Part of a small language model's weights.
Size: 10 layers, width 896, 14 heads of 64, MLP 2688 ReGLU.
Architecture: no position embeddings, biases, tied embeddings.
Training: a variant of Muon for these matrices, 1064M tokens, 4059 steps.
MLP neurons of a small language model. Each row is named by its layer, matrix (down: output weights) and neuron, and shows model dimensions 16-207. Each number is 128 + 24 x the weight over its row's rms, rounded and kept within 0 to 255. Numbers have three digits each. A neuron's up and down rows have the sign that makes its largest values positive.
A block is one neuron, or neurons of one layer that tend to fire together. After each block is what it responds to, as a language model described it from the Wikipedia text at the highest values.

L4.down74:096104131082119104134123167111138146126113168131178142165099106156168128123144127132142120167150146131145098129164124106141155130104093115123147167173098152177166173131133175111128136134172125144142130109135097161166111163100133118139113116088145126144105151083125140116138131140109140131175128152134128131164122136120112114125112106164122115140125152150148122096136167128111129171096132122158130121120113142149125123112149144156139104102114118139105159108109180143123119131137139103112131093128138120117138080145169092087117145107148124146101094150137122153160121089140145128
L4.down127:125191128129147124115133123111143142108128151115089150142139096100134103118163145152093142158099100123101142139143160137165106133104188120097141109115163125130129097135121126125153127181113111132132098091095086137162109150125119142159154096110178132105148143143147155125105139111096139151137115161132123086121142078153145110105145149109133144116167148140117115124098136128119128137153128142109107118101143138130171104110115158130094090130168129083130183141135080116106103116116133102197137172144148130134139089144128131136127093126158136103135134129094130139158145159112145090
L4.down861:126195102086103116101144175081141159140135112100109107136083105102132100138178137126083150102125134131139134157124155096113162107148140126118083144127128112109112121103158142165110139129116146149134153175120127107157138145099165146138135143118121104195122106130121092128148093131151110193130146134109113145130132107151116109116104148150126125118117105117152100149145121105073111139123139117161112096140096117156154129123100122162097140131126158107118139122112096106156121118113135089110141141148132120162155144152124122117097146125125163137126121110124119099116135147141156156
L4.down962:149129172146137122138138192142151150134171106105148114156134154118154148136159166108139098161079116122137111123131146121110120114126128129132096129085111118148120125115168150162138143155127151125109156112149112131089108114137126149163154113152109112095157122106129142165098134127110148140124191119089097130122107159127100104131104148148101099119142157102117129110099137091112113135084100175127156120120115184126099092102166107100156123144147130171138114118111122127166101081129099143226124131083119110140126150133172164140111120120122154164160136095118117136141137131135107109
L4.down969:120107114148131145121160147143098137132134129180094145125138114121153172131089137162119113134128133169122114114148115135151152126157131160122152115146139106148152121131141099119141132119125194116151123106105146142175143172107130112104147105149159098167125126158114128115138120127132104136076136123147113163138116124139167107098189122156095111103145136152119151116155137127149104143150116146130136114129127081082112156120083110097099124107151131125147127146142100119121086129128169079155127143129157134126156119160128147136113104102088133151119174092119078130163137109138140117
L4.down1372:114150113154129181131109180120140104129119096122182156164139131128165107099129126141135152128143137135137125109109168130155134095097070135109110105154133089144097085175127179099139151080111134143135108101130122156128097136102134098090087148087074101143092117090141189148182142105081122155169075161114126101078092122138135163114088129145120132161142122155103135141164116124112152141107137144153149118115141124136132140119127122138157112165092162109130153137108157136131151178131126173104167114124132152173088128157120112105130151119155109123071162142113112138178106147201136157
L4.down1811:126152128119138156105138146135136161116136139081074142111137092158133131135139138115139137131110124121080108107103095101109160148107097137131131195124102140150131119121127169108132089152122100096134140137173156102095109127161092127112147116121079143129138090156112121132162180089125116154121182126142116105112147129127115114140176132192114153136165140168132096166128141116150154185111134150108106064117140134121179161124112110118160135140168160122113126126124125161114124137146101138229124095102135177149126151114132109157128124100071143116172084092132121126127156127111062121
L4.down2135:166144155143117134160138139114134137160131117133109117110118142151162083064134122105108129135139176156133118143126115141130148083146145138113150119110102152130107135156057162123121115143116083165129095135169133134115171143129125127146110138181160082120122158135137141178116062143135100095109111148155134158116118099136140112117113172139133176134142173135164124126132129123144136128127168100114104099058169151108135131137124128130106113163120135112146124135137120142118097083146163109160141111113107144134105117122094109151121124092074131138082129154148128115158105116193131109
Clause subject before verb

L3.down119:128105121116099128074132111148119100162119125128170141116194108137095122119117111126124109107102161126159145106164136146090136104100088114178107106129145111126133137147123129098131125106163085161160166122101140139150157106137106114128123134116115180145104153136108099108158179121139114137116162118096117125113105124163093104095109174113132115131127135120048145128100101121123103128122172143124126134114146103133082132099105102097153089109121110161121127091153108132122150084104139134179130138096116132152110121152105133078113129134131113140110194093120111123121117105099142143
L3.down292:180102116136129154111146145150142098162097118121135124105116138161117099129107122122130074120163145092117135124100137114164135160095079170090097138143142131109091132143095108167106150131121151164136150106132141094140084111128133112140118129117144137124109108174112097130075160123118141115157114133115106108100122132112133088120132138124164133177149152127142139133126075157122141095124163158150098108129138143106139148141139129103174137111134140102105134168139136105126137096150115122125176128113107102092170117138143138145120124127136092134120074126136145140088136151140155099
L3.down301:141152062143120132166153115147140140117117114131122133131123158142130121115113131133141144193139096108145104141125140111157086106165137156117184111154126122154113111145151100100171161099161152152110145163170127093177134144125163156128120107120096079137095138115160109130120111150154128106129170122156122114104114144152117132124141106129148108111117077081154127146095102112106122132148117141115166145141108099159112147176209089114089107106153116140162160126134143116139151149168108108109175082109126136134170109142093114128139139121103159143113124176132118147128155152113126139
L3.down658:123108093164136118111117136126143097097156081115145124166126135141178132108161116140156102136132175135142123133180124107117105114106129148125123121106138105144172128082139084106152157105112116102105126137115096116100144160109165105120158159149140123205167134130124119130093081126103143086142081108135131102113130156124174126117115111133094117106143152103160116115131113136109125075156107158124166104174140127136137130152126124127086136121104116130166122130154086139169102148134097151111152135114106159127105089163120139108153199111133114135139151128114128141094119135099125140
L3.down815:124125122134161099126132124189143126103149184111125100153122144135109148126141153165124134151108132130113131077078129077135121131137143108123111115150133140144087119118169149170158109152119122136144133106138131080158130149075114143128126158137130136173155151144127104149104155169108158121138131151122084120108100161142127139135121131087125153182109109123113151127111109111121088126154111111149081124163067127106135111146119130123160162144120116110108166129179128127110127136156178134154102160155106119130124163103143125142114126071100134109101132136157122177129146094074166121
L3.down1260:094099129087165166079114120105146124145153147142124116114111100114148114152144117126139099151118109094104088109118141116109125135115098123146108167149137132138156152173112077132111134133170114167125129129133147138151115128116147153110102106104141137106105110159116146148094094154128112173156146141128134137174086167119089141158118143131111154145059098121114143130133116147143112129127126143080178149132117152111115117123140118137127143146110116126181123152149098068136152112129144098150144161133140117108142111151112121120125149106086138115164139125137153157144114121121138076
L3.down1784:118104107115129118089166113162148137106079117114099098141097160107095123100137144154115145093126121126161160104136159138113132168132130128138114114097125142124135120093111127080158145103116137114131123126141124132131098130103108142136136153145147124136134108145169154123098113158110139124098102139118126130130119118172085115124122133133109109157091170144133119155094143111172140100148132135128128116100124117116149134133136122127113108128086109126147120122127093129154102136190105120140132117116153081115131148118129142153110180142133118108095129166098138102113157147112086110
L3.down2340:118117121113132129136081122139154124114123128110143127124112144184137118138116188106106118118165139130130124138105125096137093136126104155093130097135102126142106136133117141150133190153125154087101073144143148086099109139107126132177137085097109172155103100141152143122136126146111167125150153151150091132123114156130098108132119181121134134176118177125137129117160122149111113139155145120136119074107108097136116151151084159147120091170146124171115130081114152136115119104090077111120123164179125153128101163151166124149127121095106126105159147147123078185152125126152114123
Early word-piece fragments

L3.down248:106119124117102103127118115113129145158123137172113115087141139124121116114106103150129176146110148047126104105123166115145109113123081113133154121136136124115123104172087150115121105144126164134107111114107119129169102149116151120088147146123123135149124132133122177122162157141148130152117108149090113166142133092143149145123135123160134123146146132143059102109176108152118121110096126148108130101154169133139141191155152135160119101113123048140125129118134075171089145147100101094081124119116133114119153134127090077086103127145130152110130115110081099109113126090161116159
L3.down368:124127104174121095081139113100145157149131113088101147068130125117137150126121147137073126132124112096123166140136097160115136147130133113131102107143148148122131133170141158121135099153152158096122153156101160145099096125166113103094167142120128108160132161119132181131104170129118128108132117104118147148135151142117127135130130059133142133111155151116105144114102127142128137130096132107134105153127097154113116124124149112161142141070139097100124149121107123115151176147091164173105116101121134165131132121093118162089160115122140122139130114128141131130121157111118057121
L3.down683:127125140133111113109132150151102118075123125184112123099135112162147165067095089136162118130115111074128157149102150163113147147124146106090141123129112136141127157159076119098080137158130142120131135168086135144126101098140143151153118166165073151131105127095100161153111168158122141077102148123098128141174138079151147099133138150137117169135140110131107126159145119187149112131115136126154144137171082121113143151124081107092105131158149112107115119130125137097140149152108109125156114106152122099133139125121140101117130124130086126167142134141145129106108121153095128124
L3.down720:146145125111130117175121125108120116091117118081170111107097118130157109100141134110094135105100152165142143124131155137131119124119128163076145163075093155118101168128161121085158131132119150118159163140123164130138164125145108171115146093105126131081095082104123117075161125102113118131112106151094105126153147091122190142148162110102156115111124165070123106143140109129118116151125164158127115116135134092180121140103127076102165111156123144118143154175126084145119149071112132129159119129112128123144172125109123142115128134131112109124146133116148121127113159069088159104
L3.down910:155163062130082100088100097118158088129115133127119147078127134124138117126165145103131112127104157122153106140132154106177174129143145152172129166131086140141151165120134120156162128138172124155151106135137159166107142138153151120105123099141151116152119106154085102097135097107120091158167154085095144125166132105132148122131102129178159131113103123118171101102141109101166137119086121140104113096103122106154170151140169149111174100160156100138116125166151139103150125140114122146104162183090141130159110142155116148121113132160161108114129088139110101147120106110165130133
L3.down1111:127157110110164108127189145094135141150135142111107123157127101131146157122156122109109150137068132100138100092143108161146109150102152116117143122085112127098125163148113150090132125147087124146156120137124114143102151152109139134158089095169129115121142145104128096104114103105110125125102121129107133127124113101091147143118138127145139137155184099120088130138183133100107082164104131119123134156113139096159114131157122101109132139134103146143143108110151117147124107136145149148109171111142136132144151131170122121108126130135106111128145166161114115155151104123163111125
L3.down1138:114136121128099113112134149119130113146138140101141143118139116151152151126160140158154120137131120148139136125103099161145123094113128090184127147109145121122152154180131132145133143184141102108131150090121117126159148084123083112107129186110119119167137115136155139151152066073136138155092141143111120156085159141079149117109120183144102134153132183176125101175153120130169112171126158138117107130110117140110152102133112099086135146103117125123121092122142165128112161114131133100133104114147138159116094121094140094141079160117072144134111150112130107139098103131077129159
L3.down1204:091145123128125152147130135142093112099122117148119185108159098101110118143163160098146117110083125129156122168127105120154153123190151154102123101099120108129091148153145163113112116149102125158143142098122181130136105135117094170105132112105100134127112146097111154110160097084076124115131096082167079149150124123078102150114140121137134104103145169104165152128116144125128113130128099138113139120146105142118172125130104103150116149126113113121112084125157119138113106109113133092149119172151148099169111138091100125055126129131134127133139136133140126121095128120136104132
Reporting and clause-opening words

L4.down142:091096134095125112141125143095137125116141148107111129133113144081127140141148125167146150116116124146089098089142136140123133108075120144138118095131126108156143138144140123153122126137159171132094101144102174122099159129134120127100103166159117125153132088094104112158109131110104137153120109120112148121130141164145111098143153129089137131137143103144127101172144135106157118128113119116070168155171134100095135147117112144122075137156166116150148091115058108106142129141111131105177112104123145115127185111158155167157131092105129127119131112127140105129153124154129120131
L4.down183:170104140137172074134108184121090081114131114169113154136133142097150124101140135120120091188114172131104162105103163153141125146138122167135155159131133123085121133136106134125106161136167124097085102088123130152156156109068136096141085133117112119111142131155105119098124156104137136138150109088107117162127116137127121119131106121111148111088151122134145144113126124144127104128181118139175144105141132146117144147109096126133134140159149093155123111143050115126143096118178105108098108124100160146104151141143091166144143110108107168132112139130125159143115081143114149162
L4.down613:131107114107178104150142111148063135120090154135101150115095103101122139105145154135139150153111158118108169142174140158114130106136119140141148157143104141120140120147167098101088138093165126167113144074113133152104129108143147091136129132142165123134095119121101142171136131096135105074132131154100078109162126120085144166128099119119123164113163133124104130110148155134043067153118114159112131100115102086138178139156125143079095113158139118169140124145115144142107134122159134089130141145146142171134085104152136128117126124084141140117104100156119086120115125134086141127
L4.down862:144106118135119055130139117146096075140131145146124112132106120118160153083104123107169143108103117108116144120133147147161110134130137098144131151115146143139139136164117133092141126135133116093121129142088156117119126091124148166106127099092145090146158115127144121124141146114143187183118158108082141127160130152133139127103155126105199184193125121122136102142127082121146081165113092149154108124133146113144154106176134139131127118145121149152136137142139069110135159120124090122112147101126109151127100117131095146139169111131175137116173119142122123130135131103120125150
L4.down1191:158122102107113129099128125099093133078189154115117154136101092110116169131112153121149100112150186108117122142108089136141149113123105127131133162146135162117129106155108113135157100097141144143173119163125115101129166128096172087126124101083143132104107104132137126093175122149149159152114101145149147080085152115147070139134095160143119130130120121163132147120091129106090127169114108160099127128106115118130137091134120085146121139108114128131137113137167151126130122134114141128088103084129126128088125108092144169125099130121123106135128078134149148179132116134149139174
L4.down1265:113131130172122119091143100121111148158113148145116093142127133112118141151143155145110144123102149167132156142143142164130098138129121115144121135151124190108134159119110160115129115154121074121159131119104127113132134136114125089146152142097124161110140160143106141101092136146142109135129089132090177161184166131121074155129184103194121177139121125140141118138094148159127121170122136147105150116139152084138118129154141164096142152096142150119149126144100115132167129122099163096119128094131120165080142121104109138130126129077145124100135145136116167170127133178173114148
L4.down1296:172137099073089127127133149126132123087104152086115137130059130154153136064169142104105148090158136137084134124142137130125129155126157119121139076133134164160173112135123128142168156112140171075127143184088135104136172091122160095125138151130083156136112140126120107094175140117118152144107136117137120086151112138121128199117090140140137107174120115111145076119135167104120143129176109154072127146133142141138126135140134115122120116090151102111112120101137161109104110148105150177117135124104124136088120143123141140127107166126134113148134133171080090147076130098142093136
L4.down1944:088102167154149124123141109139123177111106077094113151168116123094135129102125079093096093128179095128153179099099127143079157121128127143123140141092158099117132151111126135137132108131148121116127165177111124113147108152174093115131151132159119102147091133077122146139126113114114105106130135140144158118102111101155132142182121134185087110120131136148158104158167110090143109120146158136147106128120138096129097108113126132095133115139070104142132099116140154139155112113098120101134161108149113122112123151121153161148081133139112087139128138144132117112144134148125095096
Inner pieces of abbreviations and words

L6.down669:138105126122143121110173120129141092124119140136163138097136105108108118089125144182132161133133127137151111149151156116129156106102095075129115107137141117136137130172128133094142148120139106125108148126165117105137105131161127101110141140116097122170106105112139137121138182091129132108116088135148158128165130124118145092125110106107149098153186183115118119191138135161181130144101128131145116117103152102155106146161128110077091079095082124102134123096147152135146082097091174148168165116136155120139133123113082115106139159161132082132118146113163103112121149126115121124
Clause-linking discourse connectives

L6.down1834:129173163130133139126114128121093081107095113107140111119110133095113126141121165184130141127173169140118117116107114102152146134118137154132096103101138128173158145078101141127136126139112139106098125149159089156129151149124121120117154128125139113127146098091152170125086114114090149132107129117135087158172124125138121135151152166122124127118077115105127081180116134112116101138118178105078088109167146139170143121144125134150150151108144105137099154093156133096091111117141121129099104085170152102148148120146127076155126107120132117141123124120131123104119152144107115144
Early pieces of names

L4.down81:156166082149137117095151120125122117098104171172143149113146130174164169099107104138160101120112162138137117187072117113133084105133096120128116090132135116125103148121125133100119120106137114128140116130160125118107190187135126146099128175161147077155178170125160153092116144089119104122137121115107148158136183135096108116151153138101137117077175110111158120150095145097164162110106124169155201135178108151098108101176132107115144139166152133116139139117102102134139138127164145118174130109140121145144105151101163129084125136147087114129163088111115116131162171106147105151
L4.down578:138096133123116126128076113116121145129124171126141117116122106107124133125119131104173110119116132128086121142096097141122107119149154157150132112102107111152127126110145143091133155135121127075157109094106111088112110171114171144145165128155177151134136065155129100110107083178083134109110147144102173148147131135159156109134142158117094113128105152122159105150110147111201105149159117148129111113120154114127132146096170141126117119152163150136120148113138151097120113126126117115183134143162138166113142100145148128125098141109182125131153134142130177140120113158100113125
L4.down825:130163162121117143141125141163137156101116128133165099141130064132113149117097128068134099127147088133117119145134170140129102139153130116080171132125144158173118116142133124143103103161142097113143143119129117140115114118100133138111172134105116197135064131130178106117113128110162145150135121177109138169110150156125156159112137099108172132097110098122134173099107129162128129151118113138123137166130174162139127122120110175138093127135181155116135136141124151135167107158120144124187146125139156139103118135121105117084140107152104147122111137137121128128097128129141144068
L4.down835:128122155101119111166097108112160122160163123114122174106089135111161120109073132120129168098091131127146149129133078109127129121155088108164100161121134099145138110100139136110145183136086118130102129117106142149087171165104128122101135111154178085110114148168143092140133119074115111130127078117149134136165138148095118087116107099139128144132146134164117141130119120159127192111151114152122161123185107095117126080111115113162113112137133131163155126104090120107143117120148139124129170145128147100136105123074087128099123121140114154137137079107143141146079105090150104129
L4.down1500:102133077161138114105151134098120107098159109179115121134114133136081120162162103091104166165145187136184142156106147109123128090120110123118160097104089152149163119115143156114088142134117109146115109140125138118146148132097076094148134154162112141122167125127117118134117168142125103143110134112089141116148093128122182112121177072157132111129142152134098166132191118110112082129100112132144133133118092107118086139092115134126119174125131090102136157150155132181147147144139149167166081106100165121112084143093136117099128156152126132109104134151158181150132125138136152182
L4.down1958:114132103093099123152131106082127147153147118148086117162080149123118100087150129143134109092080104155134139136127131143076126137088131123126114104131131180117100163118190090128072146101111123136131163101100168134136117122155177148094104132127087130140118178088126131116118085146104140146156096138174123109112132138117167109120115102129099112086086142117124101107144127104147156139112116115105170147097132095132112115127081157141072130109084143115105102102109100138174089091091102134166084133098109099101120127105140133105141140122124137164085121153086129094149151165119115133
L4.down2339:091100156159112096107119171137087117120150126167144123116104111105155150116132110127117129134119150090121139154138122132120097144136090141074143107120112109143123173132122156127135100143144125151120115133109123209097111133131153098128133157086190134108078121115123115140106163100107097138145087093111124179155151130131164079112117105087135132125110143101076088142119145139152123185121081165097128181138117165147183122155108125136095134069123113081155133157145153114114189147169134142075134143171126139137120176119131105096110129080098148083094148152119135124128141171195070146
L4.down2649:081123144133119139103104119119118113171115097156092113151092101112166145101171182110101115118123190160144158153157097134119110109083100107096167138100127096161085103170134107157141140138130141118127147164097087107132134148129141080093151172133119161109125106169118166154117108126170145117166125162133156094167140099109141096145158148062130163130123141148124075123107111125071125142110112180096106115089139111137164103142125098137140130112100112107129075133096110139117151129127116182157101133110158121123139141116126121116095100148098132148131124126151166115110108155157092140
Clause-introducing reporting verbs

L4.down355:118133119117135131116139178103114132106147085126173126063153140136110058115099130046085123111169121082150140116135129137119095121156066114135104103102136086132125122097116156146111144085168131147130150157156142173142146146146118143149105128128126172129106097153117118069142122157132125124147144102117159157158164142142098124135113123106128115119156126114098128116144139112099153126140119135145072140080115116120088155093140097134134141161107146093144137143126146158145101083102157166121085118101126155137172136118126104102141136129125123145138116119123136126096124084123070092
L4.down650:114170108099110104077130108106083127139154150116146114113174140138160134133139093164119157135150112094123129113128098116073115101108151136133173154122072158164145109123103138120082172147111101118096136134104128131141148109094134121142160112109158136109142094170134158139113150123168117122099126137139120104139097161166118150123155153144106158148124115164152137132125129155176131141124112079148125114159125145115098122105129130136131111126144125148160104134112166113155140086157129141148123116145105110126109108101154117172124100082148127143159144160129098116117073114111183135
L4.down1060:190148146146126116120103098113131127123146116142125126108152138105127157125103094146133144121114129129111119090135079108128145161145134165135135135124144124191154114152145109094141110121109101139132124151129124122110148123134121108169088110131106136123135141159120155117139152163154162147169147094125116095107120160102145148175178128134137091130134195124127087137113138110109133156127107130153171116144076112150117134122132120117125147113124118113148155151132128133151142115173104116041103126153106103156128146149132122107138136075119101150112128083170163138161174167105071125
L4.down1228:100166112138165158127146130113120150155139158136156125095139136149097121091123198168103113130123146180149122121155121111119102111077158144139148176156117124136126142128150102117163143139152093130104126116156137133139111144110128153132104133086121130174125152113120133135137132110136106162152144130122140085143107113106125084098121126139104107144118151101164105130103132090123134120173126118114132112136110122162133183163118158119134149127128085133142109155144143141080100122123108115109167124157116139099107108100119136166149138138144170116119091086129168144124146143145128100
L4.down1362:128118100190137109136122102136136123132097182147111142152121160140110113127155124129142114090063110109151119112144111080092106102094145153131129196130114134117137153093126112104152096123161138105111140106164109120150125143141130101148130093117136091115084111142176136113138118124109144153109106119137121114128120146109117124160121124163105103152135132135148167130148135130160152105113116171148113172142103085108089123092113127164135136124133118143161129123128142142164068129127050129074111149133146130126148140115112126127116142090142133145138153140098113090176123117105125130
L4.down1394:111106163086177132130120135080171115108084142111122114083133069120126107144138115060155104120107162144150156120150153138141123139167146176164147141097121105127131128120155157125066144122122101102126128154120133100151130136145148138145114141122156103077129140159099102131151097126122098132125100122120138124130146107112135123131098151134164126158132123151075147137087107140098123172168096177129103131122115153124115115132145136113149119103130135102145114097158140149119147105107155099192090129140118131148160114123132146155143084118124131131147136115112086145111131133120115117
L4.down2134:147118090141101126134182130168137119116136110133151114098111139159148114089128099116103141104167122119142103103133106098152141118150124160162109135155161128159151109104111085101125198113120146109131131131152142143124126121148097074123122124130114129140169133135118103110150118130146153075135140129129120112098161133097158112180109123126140100099126161080157107123150141146115112108132144162133168151127091126131158087179129126114111175097138092142178155158105127149124115158110109159142093138119138166110117132159166136189114146120116103162138178081105127153145134157126140149
L4.down2302:100130138104189130093146130126091151096132098132103183101143153111116120085171154148099151112149065114139148145134085148124115144153144140130134115123083120138119151097118092102115139135117129104152146111095108143080128085130141146104119149134102151143124124142186132108160142149135102131165143111126134160104114125161136120127121093125166141113120133145124085121193104105120156139101130138096138155155125139116110124116155157124081174135078161153156164138118149085148138092141127109061136091179132114171125131107107075137131146134161126129135134129159112129115083137125125150
Mid-word name fragments

L6.down593:100107131173164125100106152102133122101133121143158084092082141140129147131096095120135127114123119163107177167085124173150132161137124138149160122156127121096135109120111124129100145068144110148141203102112067115142114119106130103156140117122134130110131150168111104125155102069134127110103143125102129127132083100169090127121127128146157141146094122160144092108168112149124162122154098105126107119096160151114095124143124134137103106114097146144101139153146113112065125122113110118161094085109146139100127117159175138144161123124075121076123108108151117130148125165153100134
Biography sentence subjects

L3.down17:091139131078123113122130130121146143136114145152120172150111126147095122127146175126126107124166154152122174136095121092142176179109153138113121117135089172144175156135143126157121159124176129135096092091089107151121093106126093093135128136113125131154156103131141146107130080127132109122102131078093078122136129156100120137126150112115115140079139115123134093130166122105110140128133084116143144127099118128111146110124143134115137159114108158111159132121117119123125093157139110128022116114165155142099127156134146133092138126139122147112102118147139153154127124101160139141
L3.down1113:047155143089174088139111142181109117093143120106152089146106163127145144139159118139140141165138145159136169149140106114141141090107098155156135116130169067124151110105138146105132115107141183135096153123113132132148129056083133131152075159170140135099110128128093132088135074176107116146132110166098173158109169135122109143124173130118113146131137121126149131105152115101131134121148152142128155094096107129149172096123110084143128107122143143120116112128131076128150118129117142173111092102114102134078087103120097144102125121129145090130123120132097174124160107154110118118
L3.down1173:113111090143106140108103113099111096116127155128114144140163131173139128133059154156094131154103141128125128150115083098130128137113154097114113118119106074095124091103141143124148123134149125139122132075100140129119067117150131155112129114158160093098148147139149130136151156107143129095149138080104143095139102143138139132123110149106106151111110137124123105125108121150071141145160123157116135057136111067175131144131132141086127111150144108105161161114132118108115140103110159145168131120112150144124116091069117143121149112161117113169133111136107146111112161108114156081
L3.down1767:172150143105071127074153127157125109120107119129122122133132130117100114111122162113173132133142108155133117121117140133099078085098129171137099097106164100144140086111124163099093125098146154089071116142135110122163148096176132159122102146131112160129100113145165113111144188135102098090092141095153147145151121103149142113145121160133106178102106101158150133128139109125087143136130140157131133095135125115207148106097157098082109108115132103095122144133126130121126135118083096107126109140140149145117135151169105110138122127085170110118115170103141130132140103111170129151
L3.down1815:149159087142137108157121148159133129144131135168127081134093126131121124189102145139164112117133146143119139144064095151132114124118138135126106119115143098127120113120167104164141127175108179130117119136169119159153113135101133126132123126154158140127116177157138120120099114082129131163098122098149106150180123116116164140153138102157127158081107135149142127136115075122146117109132191094090132086089136164150131117138140110133123124119151133119170165145128075135121141147140123075139107119103166159111135117095122152127140110168132118154112165136125123098097091123148122164
L3.down2015:126120101153080105101090115127130122122104149126084121120154185131129161124115122147138074136075112156142091106100103135110113129126098138137188097140152148163182196138121136120121110148108138124157125128196163154123116115172121070085099104159178153123167114135118154135127165120103161126125161133130119068133162104123141141157168129137189093114082118162187113119119153145109164144107129113080125129084120103115126121100143121117133150089130134122155109121148125103122140153137104102128157147165148141126127085131115132120170109120136082150134111122100147119147130130110107158
L3.down2282:110128111147133155144155156110144133120170156094131164155150158158165118152122153121097154107153143155101137109140124121128131113095100153117151122094110154065060139146107118106132148143153172108118131149080119138124164137123129109054106176089158091131153136091114098085103130102146094137155083147111118113145172091143134096188129121128111118162119097141123139111169154086089103145117145108086131140117130134125172136104108122127168121149153146140087152126156066117171113089121135133094135139107116142132121102156111164154105147119090127125118133087092192157105144152154096145
L3.down2354:139071139141171113127186098136067100119145110123134130153097176142151097115144095125122144140157110151142122153111096133073183118086103135105148096140140133144089117139070129124127102101104143071101135114109136103142120150168107131146086100133123110130146106152106121123123167112145137071153101137144111083134103140119129115170127178186124164137049165100111158128166136161118114142137146140182120134099108121150137143153100117157138069122179111127163123093132091138140093132081111146130148132160130099075112124125108076120117106106088172143159114124134152102117144095146151111
Early word-piece continuation